Weights of a small GPT-style language model, trained from scratch on English Wikipedia.
Size: 24 layers, width 192, 11.3M parameters.
MLP neurons of a small language model. Each row is named by its layer, matrix (up: input weights; down: output weights) and neuron, and shows model dimensions 48-143. Each number is 200 + 40 x the weight over its row's rms, rounded and kept within 0 to 999.
After each neuron's rows, "fires on" lists the tokens most often at its 100 highest values on Wikipedia text that the model never trained on; "fires before" lists the tokens most often just after its 100 highest values on Wikipedia text that the model never trained on.

L3.up318,283,199,227,201,277,193,170,229,270,171,178,143,179,214,241,195,146,196,297,272,161,131,270,272,287,245,193,182,194,198,155,184,216,184,178,205,195,159,165,306,175,203,191,228,159,240,207,261,228,240,177,217,225,215,185,229,195,257,216,244,231,191,195,254,215,234,218,209,170,246,185,272,137,158,127,241,168,210,166,219,132,160,215,181,176,188,126,139,119,200,314,151,203,124,230,245
L3.down318,170,175,206,189,207,206,217,144,258,236,253,314,155,166,137,174,200,153,191,290,263,166,211,164,234,207,220,197,199,158,188,205,197,225,229,237,142,146,194,151,255,155,151,262,165,169,179,206,187,152,187,244,293,212,140,183,211,225,208,256,218,183,254,256,176,206,194,181,121,224,183,208,147,145,174,205,133,175,212,216,178,136,236,176,209,208,218,215,221,236,193,222,159,210,222,203
fires on: "\n", ").", "\n\n", " rep", "\"."
fires before: "|", "|---|---|---|---", "-", "\n\n", "A"

L8.up439,212,188,219,279,213,159,206,228,199,222,180,129,309,159,260,259,136,175,303,210,187,141,190,234,247,281,216,257,204,270,169,201,218,180,257,153,285,224,165,171,233,142,212,172,191,164,226,181,173,205,127,195,125,227,188,251,230,204,191,90,203,188,171,199,208,193,203,238,240,264,219,176,164,184,182,191,183,180,216,246,248,272,183,197,262,233,195,193,218,218,166,253,205,217,202,181
L8.down439,204,169,208,172,90,157,258,215,175,169,210,180,241,172,202,223,224,165,246,269,156,221,173,212,232,235,172,181,188,241,140,208,136,308,214,161,176,204,166,205,143,183,187,84,174,241,213,280,214,219,108,241,163,196,160,196,256,269,215,183,236,196,230,236,169,148,230,209,255,262,130,113,217,221,206,159,217,175,190,223,194,124,195,154,195,210,193,222,278,230,223,198,126,189,265,204
fires on: "8", "1", "7", "9", "2", "21"
fires before: " |", " (", " m", ".", ",", ")"

L11.up727,206,178,177,146,161,170,173,263,275,206,231,179,216,216,254,232,260,206,161,264,201,158,228,203,177,173,145,218,169,156,160,215,185,137,205,233,169,176,220,241,160,213,150,154,197,204,186,161,117,260,95,244,238,186,247,222,198,222,181,209,276,175,167,216,217,227,133,213,171,232,171,285,239,191,153,154,231,275,199,171,189,120,187,146,206,193,207,249,166,272,196,153,179,188,200,250
L11.down727,292,152,265,191,162,143,209,161,170,104,274,238,217,217,163,195,185,183,144,252,86,232,192,189,164,171,234,137,121,171,118,200,126,102,177,215,178,242,167,225,141,197,224,185,165,199,198,212,153,218,180,266,242,265,160,173,170,221,181,153,238,214,213,244,223,179,229,195,232,256,201,159,225,242,189,220,172,280,252,242,154,190,174,245,228,144,167,237,227,173,195,285,172,141,175,181
fires on: " |", " ", "s", " m", ")", "3"
fires before: " |", "\n", ")", " ", "/", "0"

L9.up450,230,229,151,195,198,262,246,229,159,151,219,204,202,197,174,208,151,198,232,206,265,188,180,202,225,276,199,134,217,150,181,214,192,140,287,168,189,171,220,202,186,206,199,144,241,184,279,189,235,186,226,204,202,240,210,217,117,217,128,216,192,168,205,282,222,241,187,248,190,256,214,159,197,254,83,204,181,146,131,157,186,241,252,161,254,150,210,231,203,125,206,164,180,166,163,226
L9.down450,123,203,169,174,247,186,192,254,200,196,195,193,154,191,292,231,281,210,138,218,188,149,154,291,215,193,223,216,233,151,196,291,241,204,201,184,204,191,198,257,175,218,144,256,226,271,159,215,148,190,203,172,185,177,153,206,241,202,225,212,197,165,147,165,205,225,187,179,173,253,162,225,203,160,165,169,208,176,200,196,214,263,252,123,144,91,252,234,222,253,188,208,264,252,173,164
fires on: "|---|---|---|---", "|---|---", "\n", "ate", "ced", "ician"
fires before: "|", "|---|---", "|---|", "|---|---|---|---", ":"

L16.up429,185,225,248,258,139,212,142,219,243,210,94,272,191,144,211,158,251,286,196,211,219,181,213,168,167,195,255,202,177,205,215,191,190,227,183,149,179,209,232,248,240,271,196,168,212,186,135,240,193,194,198,223,186,189,185,203,214,207,251,197,181,235,149,252,154,224,191,95,225,269,265,158,161,146,217,268,196,212,167,186,233,208,117,190,261,231,246,168,205,130,139,143,203,223,213,220
L16.down429,191,142,209,249,241,159,251,189,254,229,104,178,235,171,216,233,225,257,187,203,225,128,174,290,194,193,226,198,215,154,228,192,206,200,157,208,150,226,164,228,256,226,228,199,252,270,169,158,181,297,147,174,250,170,154,256,182,212,234,244,236,165,189,149,135,188,159,204,202,189,149,271,172,194,172,99,225,218,209,156,163,194,160,176,188,165,251,211,194,152,237,270,221,174,122,262
fires on: "'", " con"
fires before: "s"

L15.up709,160,194,234,187,135,112,152,199,158,246,233,218,202,127,180,166,240,246,267,176,190,247,114,281,201,173,309,217,122,171,171,138,240,171,210,223,166,164,225,156,185,223,184,210,189,238,268,231,177,182,175,206,246,219,227,118,150,191,184,278,204,245,180,129,228,177,150,213,237,272,188,157,167,180,178,220,111,194,270,225,184,196,236,232,189,230,224,192,159,130,183,233,188,201,146,232
L15.down709,232,116,147,197,172,190,201,192,226,237,110,183,194,189,176,221,263,293,187,216,191,258,264,201,214,198,200,174,181,181,204,216,236,131,148,201,241,215,254,214,229,160,235,160,205,196,147,132,202,155,152,200,197,193,205,236,170,198,252,184,216,203,219,182,213,227,173,182,171,162,215,231,182,253,268,218,215,223,206,221,187,155,191,207,203,169,225,204,223,217,154,204,123,214,136,252
fires on: "'", "ank"
fires before: "s", "h"

L3.up495,187,229,251,200,309,179,228,185,181,231,174,107,223,190,149,188,160,230,290,245,171,186,343,242,267,309,196,233,252,238,223,190,153,208,208,185,174,186,178,259,226,172,204,195,148,179,172,212,192,215,247,193,238,175,199,266,277,210,213,219,192,190,161,169,211,221,250,168,235,208,195,257,177,166,160,287,156,234,186,199,232,213,195,233,226,201,184,198,194,139,221,204,148,187,204,230
L3.down495,236,263,202,236,219,217,213,194,248,300,191,185,165,165,136,251,149,238,209,259,253,216,197,152,240,184,196,208,174,209,248,246,186,206,138,272,177,165,199,171,256,120,260,239,127,250,208,208,145,145,159,181,218,200,167,112,239,217,237,177,184,212,188,149,172,195,231,190,187,205,133,208,139,204,125,185,200,259,202,251,248,143,141,219,200,123,230,240,275,196,135,232,138,218,162,170
fires on: "\n\n", ",", "\n"
fires before: "-", "==", "  ", "===", "The", " and"

L12.up189,200,193,179,234,209,228,178,203,163,233,260,204,156,165,272,230,132,97,208,135,204,164,181,164,202,257,156,212,292,243,233,229,105,248,176,235,179,166,195,173,210,252,239,178,208,117,239,217,195,185,143,251,196,249,197,137,290,224,239,149,189,147,164,248,140,235,175,195,185,189,176,204,219,152,155,176,209,262,194,239,232,219,135,180,186,188,220,188,233,182,175,226,177,197,150,190
L12.down189,96,205,227,211,213,222,219,214,197,219,182,256,206,216,242,209,225,235,193,238,176,178,214,218,205,191,237,186,175,192,203,223,184,175,178,276,210,243,252,241,188,206,174,246,140,235,149,207,238,149,168,90,140,274,194,269,180,220,215,140,201,232,195,160,258,207,145,257,189,191,234,186,182,123,221,163,178,123,162,169,216,184,193,280,167,256,214,191,190,184,176,169,194,131,183,171
fires on: ",", "5", "land", "ia", "4", "9"
fires before: ",", " |", " P", ";", "+", " "

L8.up298,184,200,171,169,231,108,150,170,275,259,187,122,202,213,210,229,180,209,223,199,238,205,167,206,281,213,201,211,220,255,171,110,179,216,286,164,160,152,248,286,179,217,176,207,241,158,199,208,220,206,175,214,215,280,187,226,242,199,217,174,195,256,124,248,91,128,188,179,165,207,240,268,161,184,183,143,197,275,139,242,209,273,205,254,215,284,190,220,209,195,160,218,171,221,170,223
L8.down298,254,149,258,94,199,171,222,193,151,140,251,142,212,200,157,242,201,223,167,227,199,253,274,161,197,249,248,187,160,204,235,181,260,219,243,114,164,176,157,228,178,220,160,200,228,225,210,235,279,175,218,143,190,189,196,139,241,164,229,215,200,162,299,235,240,277,180,175,226,182,263,233,205,188,211,186,244,210,140,177,216,236,144,175,228,207,134,252,173,215,204,329,153,217,204,242
fires on: " |", ".", "r", "-", "ed", "/"
fires before: " ", "00", "m", "g", "8"

L15.up93,193,234,175,189,216,193,157,146,242,208,244,194,221,187,258,236,196,199,210,253,267,171,262,187,205,183,206,177,253,246,173,247,164,204,192,141,301,223,183,152,182,199,110,165,205,201,167,162,224,231,154,144,115,200,253,133,189,232,184,146,265,142,208,208,213,117,172,241,240,210,239,221,171,195,208,128,224,227,162,104,168,218,194,228,233,158,291,216,149,200,185,234,235,227,131,247
L15.down93,242,232,148,217,252,227,218,206,253,260,215,253,151,165,274,206,232,157,214,200,317,173,172,213,226,183,214,187,209,169,181,235,207,191,181,162,167,181,155,221,163,216,199,237,188,266,226,172,180,164,153,267,198,136,195,159,149,199,203,142,192,175,118,208,178,264,229,213,172,169,260,180,190,197,235,197,159,194,179,217,206,205,205,185,200,178,206,226,224,200,207,183,285,241,292,141
fires on: "==", "u", "s", " =="
fires before: "\n\n", "\n", " |", ")"

L19.up268,156,224,175,288,208,274,159,217,229,227,199,218,197,141,162,134,223,222,188,249,197,160,289,187,133,225,239,254,205,254,220,176,181,211,207,134,194,147,172,219,163,228,125,229,161,193,216,157,221,192,265,196,173,237,207,225,121,250,184,180,158,212,107,233,158,259,241,208,133,202,148,207,191,262,229,223,228,153,227,220,246,199,217,238,215,225,167,198,215,253,193,239,242,140,127,127
L19.down268,216,217,298,229,243,178,215,210,194,209,214,236,217,198,166,192,138,235,183,189,200,236,221,247,175,223,208,156,167,294,158,159,201,257,259,256,209,179,127,197,208,184,209,244,107,210,213,174,201,202,168,138,247,239,189,213,151,215,202,121,176,194,208,235,194,223,170,209,251,197,161,162,213,160,202,155,219,228,265,209,140,194,231,250,238,225,141,183,97,238,154,143,191,196,212,250
fires on: " |", " ", "os"
fires before: " ", "1", "2"

L3.up528,174,171,167,267,246,174,203,233,247,155,145,158,195,163,228,216,219,161,245,157,246,231,288,250,289,236,176,210,139,196,176,216,169,194,199,194,147,202,154,219,123,188,172,178,154,221,198,213,190,165,157,275,248,201,253,163,181,202,204,136,192,167,163,197,234,172,199,206,141,209,261,231,229,155,197,186,236,168,216,163,192,125,216,229,310,140,165,167,116,193,201,141,219,213,179,201
L3.down528,215,228,156,175,199,233,195,207,206,224,181,190,150,265,263,162,246,195,194,152,209,225,172,230,196,220,181,244,145,179,232,265,281,138,179,176,193,211,205,115,173,140,202,208,211,240,235,253,179,203,275,186,175,124,178,174,154,174,254,237,192,197,194,212,193,144,234,212,210,169,216,189,159,160,142,185,199,202,192,184,166,159,264,193,219,143,237,273,214,231,206,234,244,203,148,169
fires on: "\n", "===", "==", "ae", "au", "let"
fires before: "-", "\n\n", "\n", " |"

L3.up706,250,134,192,135,183,193,276,174,192,174,156,194,127,102,165,199,208,147,252,210,232,218,225,207,185,212,177,243,187,170,171,206,230,202,155,225,256,230,156,263,178,264,247,184,152,170,187,245,150,218,221,168,183,179,238,260,245,194,204,294,175,171,255,239,140,173,127,250,223,148,212,222,184,210,207,193,198,143,224,127,199,210,256,175,189,221,152,207,159,176,164,135,189,182,187,221
L3.down706,169,182,202,211,124,222,213,228,142,238,182,169,121,223,148,172,205,258,252,249,267,229,159,191,207,152,175,255,230,139,175,165,168,214,180,166,129,232,125,179,232,193,220,186,177,166,178,193,173,163,184,122,272,222,198,199,143,214,128,225,188,167,143,179,225,193,134,197,183,171,194,246,235,232,168,208,218,188,239,218,141,198,199,124,233,182,186,107,148,203,245,212,215,249,85,225
fires on: "port", " Country", "ort", "'", "inal"
fires before: " |", "ant", ":", "s", "ation", "\n\n"

L16.up269,182,233,184,225,210,272,148,220,256,238,192,215,190,201,263,257,215,198,215,154,235,190,142,200,207,247,235,142,227,110,235,231,234,161,237,236,181,168,125,224,134,267,188,256,217,277,219,238,160,285,145,202,293,205,187,265,193,261,178,191,159,197,202,212,224,119,159,271,217,161,159,217,205,205,164,204,148,217,277,165,190,233,145,220,225,161,190,193,177,186,296,221,184,228,286,206
L16.down269,180,220,179,260,197,136,229,184,147,221,206,203,162,198,147,239,75,154,187,246,221,180,270,175,189,203,191,199,236,204,200,196,214,249,230,190,222,159,170,155,251,225,171,246,180,212,229,186,223,196,219,199,149,162,193,155,110,199,222,169,178,146,203,202,197,219,222,204,188,173,258,160,282,254,203,296,235,149,176,198,230,188,148,194,192,168,204,181,152,185,206,302,316,105,209,168
fires on: "1", "at", "e"
fires before: "9", "96", "95", "94", "93", "ural"

L11.up763,108,223,184,182,213,195,199,286,138,165,220,295,159,213,244,218,187,215,183,151,275,230,177,190,130,223,194,153,179,230,201,156,164,168,235,225,202,199,167,154,182,205,186,162,252,201,178,187,194,201,245,218,199,249,229,148,110,232,235,250,241,234,154,272,230,146,208,260,207,192,180,165,226,229,176,168,130,209,157,252,117,185,260,135,194,144,199,223,247,133,194,171,229,188,245,202
L11.down763,227,162,210,253,182,159,137,140,189,201,220,217,236,242,135,204,249,238,194,178,175,215,155,222,223,199,184,145,162,140,172,239,207,237,265,197,177,241,202,264,224,196,185,176,226,167,201,188,156,182,139,233,176,246,200,115,232,215,213,178,201,192,247,167,150,206,196,211,166,280,145,203,226,150,179,162,232,258,227,170,166,173,193,208,169,259,189,191,156,291,123,191,267,227,187,225
fires on: " ", " |", "os", " T", "otes"
fires before: " |", "itle", "%", " C", "ing", " by"

L9.up49,148,125,189,176,255,220,172,189,222,175,229,196,238,189,81,185,90,236,198,251,205,200,191,216,174,173,205,149,215,165,235,165,156,211,223,217,195,225,170,232,166,252,224,185,209,233,251,188,220,237,164,150,146,200,290,220,190,125,142,205,202,228,193,241,153,191,211,254,215,135,225,167,162,172,125,249,199,78,192,202,207,230,153,233,260,244,199,136,229,139,157,283,160,180,244,202
L9.down49,166,177,197,195,206,219,193,139,180,185,243,244,164,166,129,207,119,245,192,203,158,186,224,222,184,193,211,236,175,163,213,243,170,257,198,213,117,210,130,195,209,282,156,233,191,203,143,137,182,184,201,179,215,162,260,213,194,177,143,268,236,145,216,131,183,249,219,179,188,183,259,122,216,256,275,147,199,173,181,159,167,158,134,190,138,190,178,177,175,164,169,246,105,233,238,146
fires on: "5", "8", "0", "7", "4", "6"
fires before: "–", " |", ")", ":", ","

L8.up232,194,192,116,188,204,195,140,209,244,137,325,234,136,181,206,217,166,245,233,237,260,272,226,181,144,157,234,260,232,179,172,214,157,157,156,260,254,181,161,164,208,185,178,245,190,216,236,207,134,199,215,285,202,180,137,208,151,205,203,234,165,202,228,206,213,210,141,127,179,182,158,258,214,208,211,215,241,206,248,243,100,162,158,202,245,197,190,244,158,207,196,204,272,233,238,300
L8.down232,229,147,136,203,242,201,167,158,324,231,193,198,154,204,227,272,218,161,205,211,206,190,228,242,187,200,276,149,236,258,198,239,245,106,206,325,163,219,270,166,190,229,217,121,160,231,227,169,200,196,129,181,137,204,208,227,158,252,250,263,192,207,194,162,257,236,212,232,230,188,205,252,205,143,163,93,159,247,222,207,162,153,230,184,200,154,197,133,233,165,188,179,187,286,190,200
fires on: " |", " "
fires before: "\n", " ", " |"

L16.up119,191,174,192,168,79,193,276,222,149,214,223,160,148,207,329,206,230,202,238,197,256,192,168,286,181,186,203,215,307,146,182,134,173,181,185,185,180,224,177,231,104,171,169,180,208,238,184,190,252,173,175,228,194,176,205,205,263,137,189,207,147,227,138,227,147,182,169,213,241,231,113,195,225,198,247,140,158,303,214,201,277,158,158,213,184,194,200,285,194,212,228,261,96,229,215,218
L16.down119,142,158,169,237,191,217,125,193,267,171,214,126,228,224,277,284,200,211,173,187,185,157,241,151,207,118,134,159,204,201,177,185,190,247,274,257,186,181,239,179,212,233,158,217,218,253,201,272,139,241,155,189,172,202,164,237,157,201,155,243,238,220,224,193,220,161,238,154,171,226,200,176,287,211,203,142,206,182,240,184,176,167,268,205,214,173,207,113,160,148,240,179,219,148,250,293
fires on: "|", " of", "g", "n", "|---|"
fires before: "\n", "am", "ial", "ized", "ested", "est"

L7.up632,223,227,193,169,176,205,179,168,228,164,255,182,176,193,138,211,203,209,207,149,201,198,214,284,300,218,250,206,165,122,149,211,143,196,223,224,259,171,237,264,182,184,222,234,197,173,233,192,201,212,200,160,260,215,158,224,151,292,202,190,189,193,217,217,218,158,210,240,146,199,179,119,280,185,232,219,128,222,165,147,215,218,224,179,168,176,189,186,205,220,243,130,218,191,179,238
L7.down632,189,189,168,242,234,256,180,196,235,231,230,189,236,181,142,248,178,172,206,184,224,112,308,188,209,181,184,221,199,154,162,254,126,175,142,175,200,163,209,199,214,133,235,208,208,206,215,171,192,128,209,186,260,241,177,238,208,248,158,219,242,162,209,192,226,191,156,151,208,206,182,241,209,175,185,164,174,248,203,146,147,234,270,212,233,197,224,172,232,240,249,240,194,248,173,166
fires on: "\n", "ic", " follow"
fires before: "|", "ted"

L5.up532,238,144,214,160,232,291,177,257,174,195,202,177,148,177,227,204,200,198,196,200,247,172,225,201,206,225,239,189,163,150,183,235,186,195,198,181,259,159,196,181,205,227,100,202,274,143,142,144,113,184,173,182,144,275,172,296,141,214,213,219,220,143,186,276,229,176,58,205,215,179,245,179,208,212,134,195,229,266,170,160,228,215,197,142,168,278,189,236,220,225,208,186,215,203,221,247
L5.down532,228,142,121,107,245,230,203,145,200,272,201,170,138,213,139,237,256,188,190,177,230,205,279,91,212,168,145,245,129,191,190,181,233,145,230,199,232,199,197,191,204,183,228,221,171,209,204,198,186,171,168,169,212,216,178,114,298,124,188,212,218,164,231,172,157,179,268,201,168,196,207,223,178,208,190,134,219,296,241,197,183,120,153,172,212,194,186,222,206,249,173,202,222,200,191,153
fires on: "|", " Country", "|---|---|---|---", "\n"
fires before: " ", ":", "|---|---"

L12.up656,103,273,119,300,171,254,260,223,207,147,161,216,227,207,172,215,174,190,257,291,175,210,220,282,221,136,182,238,204,235,218,220,230,273,232,219,275,164,191,168,230,171,284,165,215,165,249,164,170,209,161,209,171,245,278,193,178,217,177,198,198,217,163,210,221,218,170,205,260,213,199,206,255,211,243,214,212,204,148,193,194,233,114,208,199,174,126,243,165,170,194,220,227,120,157,203
L12.down656,188,214,206,171,203,227,207,154,189,219,93,231,212,193,202,124,174,190,145,284,230,209,223,187,144,240,187,251,115,244,236,252,220,286,193,315,204,163,204,188,190,161,272,111,234,222,158,263,236,182,199,249,150,128,154,127,148,163,214,192,224,218,181,246,171,158,169,180,192,189,188,225,229,236,195,203,215,273,168,201,209,179,198,218,224,255,250,233,236,198,201,185,208,206,234,173
fires on: " ==", "==", ")", "her", "areer"
fires before: "\n", "\n\n", "==", " ", " |", "ent"

L15.up535,241,275,86,188,283,243,205,241,187,187,174,237,226,182,146,245,109,202,236,161,211,215,123,175,211,177,186,221,221,104,198,187,224,279,259,176,158,202,217,202,220,244,300,248,192,184,252,114,220,206,202,228,173,185,216,127,221,228,211,200,224,183,172,231,190,159,223,212,131,118,211,204,175,186,219,188,179,126,166,264,210,234,215,218,262,187,194,199,147,150,287,175,235,246,226,109
L15.down535,102,231,233,231,192,99,213,202,179,172,199,214,153,152,120,191,226,159,222,121,179,204,237,208,187,208,175,216,129,167,155,180,166,326,164,157,159,173,217,251,174,242,174,240,163,217,281,178,192,189,166,236,210,192,204,114,261,214,221,240,208,195,240,198,180,198,274,162,173,200,218,167,250,233,195,147,209,221,202,226,236,178,136,185,226,172,236,238,154,183,157,243,199,230,215,248
fires on: " |", " F", " also"
fires before: " ", " |"

L12.up733,302,205,214,161,201,195,196,224,178,223,200,182,198,233,310,148,210,227,319,269,188,143,181,233,246,135,213,217,202,154,242,218,149,141,174,200,192,134,209,219,196,231,170,206,179,265,202,225,142,142,210,155,162,190,191,234,191,194,130,204,136,205,207,286,217,211,156,215,187,161,201,217,113,217,203,179,193,240,199,163,190,165,128,149,125,278,145,208,241,159,219,176,200,174,259,175
L12.down733,147,115,199,281,231,230,166,255,147,241,188,219,151,174,166,148,219,142,204,217,234,187,210,196,179,242,225,118,189,234,207,170,152,199,174,220,221,239,191,202,180,165,203,169,234,126,235,246,157,254,209,240,234,180,131,233,193,244,129,200,201,223,174,184,247,173,155,164,232,186,137,229,249,226,99,164,185,268,235,176,197,200,195,207,206,151,192,244,206,202,124,224,223,186,236,238
fires on: " |", " "
fires before: "\n", " ", " |", "\n\n"

L12.up294,170,183,225,214,151,143,129,179,181,194,204,176,169,248,157,234,162,220,162,250,211,213,263,205,169,270,123,199,270,240,204,270,168,260,270,210,224,224,210,243,187,186,216,172,164,241,212,215,269,230,154,193,191,192,231,195,300,187,208,129,161,225,145,210,209,151,203,210,154,216,202,214,253,216,180,192,220,209,260,159,148,125,181,169,181,269,142,131,234,144,160,181,179,138,185,237
L12.down294,213,221,246,296,228,271,223,167,164,177,266,134,143,219,209,190,186,243,164,185,238,174,176,273,244,186,154,197,196,183,154,202,158,270,228,226,188,167,173,229,223,221,213,187,182,186,99,220,100,149,166,224,172,224,202,204,128,168,212,167,199,135,280,210,216,215,215,200,207,263,187,183,97,186,257,205,124,217,183,193,199,235,195,216,198,253,177,199,176,220,193,130,202,220,147,201
fires on: ")", "%", " II", "o"
fires before: " |", "\n"

L8.up462,218,122,160,197,267,149,216,273,142,235,187,141,214,191,256,187,116,223,225,212,215,124,192,184,184,226,185,219,211,165,213,118,163,242,206,221,197,189,215,233,144,268,217,214,237,212,225,217,265,239,178,208,203,174,248,222,201,174,198,108,251,176,139,248,160,197,152,243,190,251,236,256,209,128,229,128,266,187,161,219,245,223,171,221,183,255,176,191,251,198,133,238,105,174,200,235
L8.down462,194,149,240,197,214,273,176,152,168,211,308,202,222,203,149,137,197,136,279,230,187,194,222,202,224,213,174,193,108,174,126,159,261,288,188,215,200,207,160,153,255,230,239,232,166,259,196,237,174,246,140,203,230,175,217,142,210,159,230,206,206,177,208,164,183,249,220,180,269,197,150,187,190,154,186,185,169,209,195,167,193,157,200,244,208,240,146,240,158,198,167,240,250,226,257,193
fires on: "0", "2", "1", "4", "5", "7"
fires before: " |", "″", "–", "-", ","

L10.up391,218,187,150,217,256,197,239,251,206,139,247,206,222,176,111,223,162,260,163,121,203,222,269,174,246,183,146,195,185,182,235,166,181,211,177,180,203,201,221,264,132,194,173,120,194,165,231,184,272,209,140,191,246,274,170,134,247,192,201,235,220,155,207,201,204,247,179,227,275,253,190,190,201,157,95,213,231,222,157,182,182,238,257,131,208,172,265,242,199,202,216,160,207,177,220,314
L10.down391,131,140,206,199,244,163,151,211,211,202,240,212,176,195,175,261,200,216,172,227,218,175,207,158,239,191,211,126,265,212,212,212,223,248,318,182,142,195,170,221,174,224,143,211,259,199,204,202,201,216,165,147,231,175,270,239,230,193,138,137,192,214,160,188,174,145,208,221,275,294,254,141,236,187,139,273,145,132,180,196,174,162,177,181,257,246,171,202,188,237,165,248,184,279,303,182
fires on: "|---|---|---|---", "|---|---", "t", "er", "n", " "
fires before: "|", "|---|", "|---|---", " |", "ess", "|---|---|---|---"

L19.up153,232,260,213,162,203,171,186,154,299,210,197,246,211,157,232,175,169,250,201,155,154,134,150,204,279,282,231,212,171,175,212,214,152,227,175,234,186,122,281,233,242,211,146,280,227,231,150,151,200,234,259,204,123,191,125,250,147,198,166,195,178,155,127,230,217,229,148,238,240,163,299,223,114,205,221,210,217,225,238,254,253,227,173,223,230,159,250,224,223,168,170,194,242,230,236,237
L19.down153,249,205,167,211,160,215,123,188,77,209,182,172,226,222,174,160,225,221,246,232,191,212,170,181,218,264,145,206,217,201,153,145,207,199,155,232,213,228,181,207,175,207,184,92,167,203,311,255,194,204,146,212,211,185,201,146,187,246,250,190,198,186,267,225,234,207,228,176,207,226,191,261,250,165,226,110,248,201,177,199,187,253,243,229,211,160,212,193,174,203,172,229,204,229,196,186
fires on: " |", ":", " of", " and"
fires before: " ", " −"

L17.up633,220,142,219,253,183,148,216,146,214,173,240,189,255,206,175,143,207,245,252,186,154,154,225,243,223,291,281,165,193,129,169,224,174,167,130,217,145,196,177,106,244,208,198,271,181,236,225,155,220,207,177,181,189,198,153,176,170,188,216,165,187,194,196,227,274,200,235,114,251,191,228,238,220,191,208,205,245,131,223,195,140,208,220,194,216,62,280,247,202,200,169,170,217,186,202,178
L17.down633,232,249,187,216,228,197,186,246,217,189,190,243,172,175,283,184,224,222,282,219,166,213,132,215,163,152,123,218,170,234,283,233,213,212,299,205,253,284,250,231,187,182,236,95,221,101,225,193,189,261,202,188,105,223,223,204,192,195,229,206,202,222,187,192,202,176,122,224,217,248,171,239,195,207,185,123,178,232,156,172,226,220,189,192,183,216,240,221,233,155,141,242,164,202,145,219
fires on: "'", " rem", " re", "ie"
fires before: "s", "ained", "-"

L19.up227,163,202,185,121,192,197,203,190,177,177,168,219,202,197,211,243,169,195,232,201,196,218,231,173,185,215,250,201,231,143,209,195,200,125,209,249,114,163,260,133,139,180,228,240,233,255,208,216,192,247,202,195,153,181,220,211,236,290,267,183,137,172,182,196,188,222,139,208,100,215,168,202,166,278,249,134,192,172,304,230,201,160,171,198,169,238,177,173,227,227,147,182,205,188,207,201
L19.down227,202,228,211,197,78,213,213,137,257,224,232,201,226,170,224,259,183,212,215,199,134,286,220,238,283,100,141,139,209,178,120,171,155,209,278,116,146,146,242,227,160,241,223,173,155,172,167,195,235,256,190,171,223,178,165,177,165,220,224,220,197,269,248,192,241,161,188,164,202,212,205,199,219,179,217,178,212,239,195,259,211,191,247,170,159,261,230,156,215,197,187,190,172,180,183,220
fires on: " |"
fires before: "\n", "\n\n"